{
  "n_layer": 16,
  "d_model": 384,
  "n_head": 6,
  "n_kv_head": 6,
  "head_dim": 64,
  "d_mlp": 1536,
  "vocab_size": 8192,
  "activation": "tanh_gelu",
  "norm": "rmsnorm",
  "norm_place": "pre",
  "norm_eps": 1e-06,
  "positions": "learned",
  "qk_norm": false,
  "attn_scale": 0.125,
  "bias": "all",
  "tie_embeddings": true,
  "parallel_block": false,
  "init": "normal",
  "init_std_qkv": 0.0159,
  "init_std_o": 0.00282,
  "init_std_up": 0.0159,
  "init_std_down": 0.00282,
  "optimizer": "adamw",
  "lr": 0.000867,
  "lr_mult_qkv": 0.4,
  "beta1": 0.95,
  "beta2": 0.98,
  "lr_head": 0.0069,
  "grad_clip": 1.0,
  "warmup_steps": 484,
  "schedule": "wsd",
  "decay_fraction": 0.759,
  "decay_shape": "sqrt",
  "final_lr_fraction": 0.02,
  "batch_tokens": 65536,
  "seq_len": 1024,
  "doc_mask": true,
  "train_tokens": 585400000,
  "steps": 8933,
  "dataset": "wikipedia_en"
}
MLP neurons of a small language model. Each row is named by its layer, matrix (up: input weights; down: output weights) and neuron, and shows model dimensions 112-303. Each number is 128 + 24 x the weight over its row's rms, rounded and kept within 0 to 255. Numbers have three digits each.
After each neuron's rows, "fires in" lists the words (lower case) most often at its 100 highest values on Wikipedia text that the model never trained on. A number after a token or word is its count.

L2.up712:114119164144136154092137128132104099124138133157108114100108141142122137113125172142101143092092172183119119124112132150129156138155114115211116109163159085154075136127102145109143074090101209113148187151095126147169113139143132092093146135090088127124150190125195136155102116094134112102127118132099104109133106117149112118167104101134121124137111142128154158085064128101155102164146127107072103111112120138133114092128084121134126127155132099160196121141178129141129150122106114125127125155151122135129131130094125128122123137125136159154117138109119144120110123146089133131
L2.down712:097172117153126123139128122154154142160127124098138120120168099110160125151117118128111080076106081163115102102141132146146159094144099124164108098097088134113104097179156124135126125136130125130173130145168112103072159155135102163107150105161168152104111113135188114097111129128128145067139172141162132126129120132149106144167127083127120140140122145139123152156131094146106095121130139131127099145133100143135094113087109135161105111188118114138136117079116166118124124114120119167127153098152153183122151171147114136125151120133137109100116180150087148118139138112087118130
fires in: "is" 71, "are" 6, "was" 6

L3.up261:143085155113127119129093122133090151124124167137132158143108116105160121166103108167110125098106135112140105153087135190148121119141132133117124115144149113105102119137147131075107143102113130146137095124149094108110126134141140151160116108142163118123133115117165139131125080083134131107168133150105096111119127134112104122153109122126112119095159107109138122084160086100117147131131151153103092149165112172131132105139117116093157133173132128132150133108145138129114109114159093175120119134129129074107109145140155138101139122128110131120124138134127143131129132134100129133
L3.down261:157087157114141167112135146135106160125132125132098154178152117128145122169090113163108122104106120128131116173154129132117139145129126163123117131144120157103122145127159134128124143104134086103103152106139141116152181126141107127077148134174136114151089107130159154130153164141120159141164096111091131124183145088132136135115100166116102099139100105115117136141145087127100161125132146155108137140067119144159120181166111140070120121117131106122144094059111112114142159137141137136087125150122163130138136100178122112134128160156133115159108099122142136109105131095143128116
fires in: "the" 90, "theory" 5

L12.up1309:122128139175129090150118153162143114131134141145151106148131159127160092151129106121137104143130135107140114119072082104131119128131113085131138126128094117122130102128099149136122132096098118147171100109187101131093175112108158165153131102137123115119136120107136131133102115123123096113118112144094120093135061179129112134126111129099151160147145098110170140113160065154131131126100152108157097136156152112108143131149138137111151078142147136131116139117155104121092136083186118156136127085118151099083118120099130162112138147161139149105094094100132127113103142120130120121
L12.down1309:078136143109113125093107130160133073139135100152108133161125104103113159134113151159118161138161161130162144166095108127153127150122126161108112135181130143127069115112132142115142147135146139158135108121133108134119170163154132115129133133129108115126116122138159172133106138138139172140147117153079093124122114117136116150108132124116140098172119158181161145104114101117129119126119146155078132135098108135128108132151126139101115104112146128095156109154098139121145131120105098074133124136127124135124134089126103150167095146156115142188113138128108129123108126124146131090
fires in: "an" 43, "the" 36

L11.up73:136110099174104086143114158189107119104098160152135122147105115122130127133134113171110136149081148101122155154085126127157161120158111171135107192112108171097087157136120155156122113080101130117143118128146154145110142119139134170128161093107136127139121163136158147164119133085163121145155153137102136154108097141145080130123125148098107132106124102164119131105150087156175138133142121150131116123147124096147128116062087135112110172109111113088130163143133125118102133137126112114115097090135156109084134153112128170155103119150110101132104161148136128134119165111134111152
L11.down73:157101118152122133139120147155124107137150125096092121127124112143137157118108158145097151078099135120127166118130088110165088072124107094114093132128086125140147126162125149168143113117115127117148111102113152142088150106092125105160121094117084143088157128130129102108117137124148106116160117104085109114071145124096161132138124128159106161097130088095101165141152128150123153092126121126152174091126128089122115152168141137163137163103111144151212173134115132106147150146124127135122125115140132113133158130127157128192117134148131123100151104123138136102124163162150107136
fires in: "to" 22, "can" 15, "could" 9, "would" 9, "will" 8

L12.up422:120156140133107116174107111180151148111129146101142122099134165124131096131101142166142084113108152167203140121130102112166123124165106084172126155130157096111121130127178158137153110088128112138180164157150104125103123142096101139145168124095108166118101116132098113129104137133143102136123108123132129089143085151129160112129113141073129142149170111099155131161131146122127114153087099103147109149161080099102138102137144134101147116159088118125099149127154072104125112092097105134125112099132152121125140103127133150115184102143147128137148143148144142125139119117099132088
L12.down422:138135139128077103099114107093165109138113132159074155109147132137118113156140109158155133114113192092136101097117167099130110148179133119093139095081134124124092132147115108057144126128150149106120133132126116130110159158125133147146156135136109132141140128128151130139113125116089120155126105156086134111133158168137126123124136123144120141099162176106146159145136119162089090111102113152129123086159126122114096166159120151110142102121157165112130113157122111150167141133147098149143125110117146148121150092134089101128129136127103159148123138155119089096127131102110156121
fires in: "an" 78

L11.up1208:144125065123114122066118113114102085085125171106141116130094107140132128119114111123145141137125141172156155109118093164111150166151118171114089159083112109113129138081126149140106089135128167118136129066119118115144076166099131119157148134097087110104126141120126159129093139116160143159134141154147161109129117159153096101175124125120130095154128133139167157100136085127113113123133126079129115147121088122087127115081156105109113139119128092160090120119131154144103133096134095109145090122145182156091150116132105106180163130127160132136129112113088124092094092169128109118
L11.down1208:138102143165156126095155144142197103150111066149130120119103090148160162149188150140144152129106128123139111113143125135123122126137142157108134100140127123173187130149131120137092131121162096124186146134137147131124134087122088111130161084088171124132112100142145118063145173150162149163121062087126081142131141103142118155134124098137151113147149126114110101080106118164155112130117139123117121137088171129103133143184157111160111164142147101124164153163157135129115151129149130096092137116132121115151132150184069157133102118124173120217106121144096127120080136114157139126
fires in: "in" 58, "5" 6, "invariant" 4

L11.up679:132131155100155108132138105127086132072120134160129080141125141117110127108125179145151104091154121087180128149075135134155117113126144111136080136127120116146161129158104142143138111116163140131144119099168139144168171132145138125138134133139136122102125127138111121111087130092159128096141105113182121114138125117164117136142116152151123114154161124147136116117134100093136095130141115145097152113116125108104155135128136143074091153114148138196082144116149107115107162116127091128126093065123175134064143145100135155097148166132111129138157111160093129130104097138140112134
L11.down679:123152136111122122110115133151109109178165109109132161132118097136136155129111135154122145141099105173159143131118114159144174130133123116152114166127118131173146125131142102166119141153108164114089120098144109166132171148125102117116119103143106104099146161093185126121150107120155105134145156132090108133097123139128149155110105157077099112122125127120136119100122130106091145115105158153095110148135112136174106127130087126190165118149124137089152162117135142130104112120120140156099128158138151134135117128108122149113181149125096138098104112145093119092109100178104143164
fires in: "the" 37, "to" 29, "would" 9

L11.up994:110126131136101139114102157148140094116104141123127150143079079096160103136117127186128148151128122128105149116086118167157163154127142131117110188140138153090125097085091127146146114122077121148134129111147099100125129108123117121149128141115117110118133175138122155147083128075138089080119104120165107076133094124141116146127095129134115074129145138155144139127133115102155092130122168143156069131150097144115108138099128133117117139131162114157130122102157108097126131109110107146097094111146153158057077159138094153109087120106140131095122116105121130103110120164115168076
L11.down994:170103155134168112143129099179160132104171139116124109130085113145190128137140112110157150141091132124167155099149100108116125125148157179098078133142142147169090126112146153120124107131127136121129138126141113103118192138145118148128168070106155144105111146108129162135074100164128142140149106131117098103125091158105121155148112106126134145142123126144124093124115089133103132138119125127079112106149112092126117128157131148173090087120179117141103121131105138136109132122107155131137136114133117161134099158170096128135177141110151114146137121094140106073115143139143149073
fires in: "an" 69, "anchor" 4

L2.up273:137157160142152139110110170143052142158125169139149121096083170107105109120115129106136140115130142146157119125139144141183142140144108125098146113084136168120110127126147157160127116081126149147137117158134126125121129126145174155130133135098144116131122140132167120110144153118165134057137142146104118136146092110126103129170125133150129100108139112120116167137124106111141186140145122171120106159119102138133100133118172129079102114143140086176085113134172157119126119111143139156093121111122157114100136111108179123165104138113140189122148147114162118137121189134155133108
L2.down273:156103146138143166094130194102135081136123124121120109138133174112112139179125115113116102111123141116128135120136121136154145145126124120131072085139087176102111110104117132111102132124107139137109113143140151126125127101147171123127171117122124106155143084134111145125070086142152113113108138115118112134098089132120145129144092134133154134209122120131081123140163119164118174139170106146130135095159079127098130134128136141096130135097126064138090154122153165107119131113153146150086102107107151114112135060114123101121127123130151121123105168113119144110136123130116136135
fires in: "was" 34, "is" 12, "were" 12, "it" 7, "they" 6

L11.up429:114172132164151087138129126132107100108120105157117162128173063163127143099119079145102092113110143133138099111149146128089125127146099076154109144091075126129143147092154141140148140091117093151146137152150118114112154138080120127149098141136144156138135151112133151117127146098122114114081158142106138140134114111117099151136178136124111132158177081169137137130147093111093112133141144128161134109180148105090105125143114082109121114142135117172076102104111111147150181110143133140123101100149122101157127090158124141126190151102118134122135146107134147179119144130121125081
L11.down429:139092137090150169119110133156148146133153079078146119108089132113117123130114109119108152136079175145081125120161081101147121147122163137107126106173175099123101147125188115142133142158131120131133150149150122144158124139095078129096149152145139124112124177128092165118148160150149129145127165147156144111142094100110108098171099085105092119112089125120138167155097174131107144133116140084130120114135094157164133107139102119127132123125097089118144107087174101164140119140112113105104166160130132125167128145118156143128109131136110138108128118144078078115095157168096157113
fires in: "with" 18, "in" 13, "made" 10, "of" 7, "between" 6

L3.up255:138149058127150122113115140160094152100086135121132101152111137131085136119116164138133127121077150130155139081073139116161113108160100130131120163102145120093084125116102172171133106084124150117140145155128120155100104135108140119151130129145105149125153157148174122138113082138118118092110132126109130103121113135118135119161121123144124124121144125152117144140082159111124104117129118126103144118132071094151119121091114125089119134115136116172140131129150132108138131132112111129127123115166123126122121102135137123174097141137166153112132138105109115130128149155134131093
L3.down255:102137166146162129155116148156142099115116134098129154078095097160101114064150156137160104128083129150123080112110167143130154142126134138148133122099101137146155144090183132129177130121104143106103112102139112122131138131150132090079120139088117134134131155131164156149152134150155146179106141135189132114104115148148079113110144108101141118145114142162130144098076139112097095134118104098132126091123113107142104101116112147106098132193140107150145113121128152092160094133147142161130143119159100116142112115116090097126097096125101134101135200119133096139128112148114140090
fires in: "is" 28, "are" 16, "was" 9, "will" 4, "takes" 4

L2.up632:122088124144132088123131175154123157129128158120174118138129145107128125169130161140139101124113127142125121127166133131217171142173135143095130145103129141127125113118095143157108156124138100122103164130094139124137097120119168173119136150125095123128111135152148120123101092108181126147104168131107107125146091116098143128152106144107108125143120103128110146149137120102160180131177126126130150120130095112127119119137113141119151117131103130143126136134139171113094167123144139158092102146178148116090142146131096125160079127130133198153133135125068138146121215121121146128
L2.down632:113104113161168124097144159122109162072098129168131150132142131097191119099116138139135117114094144160143150141110146118205151115148124160136089148092117141136124136133114122134078110118125121141115117153121093133148092150092131167101124118114094117122146129137176123117089095105126151170182144132151117128135129140164122126116112133106120129129106105143109176146120121166129183143131094106179141097117128102109104128114104104158143126143149168175138110118069094101102180144124143107087144132177102108105135136074095100184092128109123132130145170144084126120134189136110155125
fires in: "would" 30, "will" 17, "could" 16, "can" 11, "willingness" 4

L11.up307:173092109113130140143094142131154154101117126148101130121045124127170114135116155154119142123105120150129116139111166113103142170140108129147137121124137122115147118119104141150134116130143132155140096096110167171109137116133097151174157209114112145105121153150108170127170148119136135113128115120153161158157112120139100131157170149141139113123113121152146176137141139139190117155158124112160133105130124146113100117130155102137096095148097125117087103149166102129103147092135126116097098180115199091091095077141086172125132154171140122151144155115131168114113151130124145134
L11.down307:140162161104121117070172122097158156103111151132140143130080136147156155115118148120163164129137136123154116132095099111115136133172122114150123155145117120166142136105126118135139097138150106158161113114116132133112140103070076144131129077127172142122142145132161137112117081147139122124120078113119111129141090107140129097132119150106149157146088141152122142123121087136101115145140110128163124155110071129117143144112123124152104111172120137120126116162177124156119175133140134110092143174133100101132156103156113129170105129154158092123149131109095097112094133087120143136
fires in: "in" 72, "since" 5

L11.up763:181089098156136126155184131184164105124130160150134107091108122169102102124131117151100126142082125165148101115128111131096141125115117124112089154112105117151132183103089121132109118101136145144108072071138163081143112090160105091180132149117141119131133118126089144181106100180153130114117152105119110121136120126122092106115146122117147090150123114138126110104103120139135088124141094097116125137148123093160127143133139084140122134128102063129085153102109128142106133113165113110099121124142126131128114096133115116084154123133114136157155134138098131145077101117154160112
L11.down763:138094169070100108091139170124146148146186156125163088132093117118113099133195145113095122162116136120136109125143150116055122126143085072092124129101144077158133122137090159138119124130181087129152137098099134094122126117127139137109171135145157155169129126141130132122146116123091141140125123107132098155139123151117153118131133116107109165132113147130114146133110116115132120143133128120133154115169176147147107152114097058162130186151103144141139151118149141154115137125154152121114123099135112127138138104134099164120121137210083081151132161131123109162128116096142162077
fires in: "in" 16, "a" 14, "s" 7, "may" 5, "fall" 4, "be" 4

L11.up473:171125133189104078133147105156084146126149177115128142131097142120127117069116126135108130117105117142175126161130127134072129132147149164158147089103108139155102123104136129143122115125114173132110064084098121118169093101129139109146116094143118132120132101096121110121121111097188098141117187114129157141101154091125131112155161093103111155151147086111128154135118102073126148076141150127139127128194107141139075148125099128152088144146103133135099081119150127133145132130140123121134110185127155109135098137165091161168146158127121173140097115138132126104114153148128103109
L11.down473:111109140105139114065087163089121097134148097153155140127128138132156124110113115133140138124159136137098162102151109156164106124146115107133094124136129096103151158133129131174145146187150130144194148149157151123121093164129110171107162101130127127140125130148132128084135142100185154103143116154130125171128164166153137093123168130132136138171104164126138143110093150150129115175098149141163142090094179172106128073132106107090123153119149102157133124143130127136107127133110085125128131114126106148098149164124141110136158138149108131131149147141130139137125132119146113148
fires in: "a" 76, "in" 6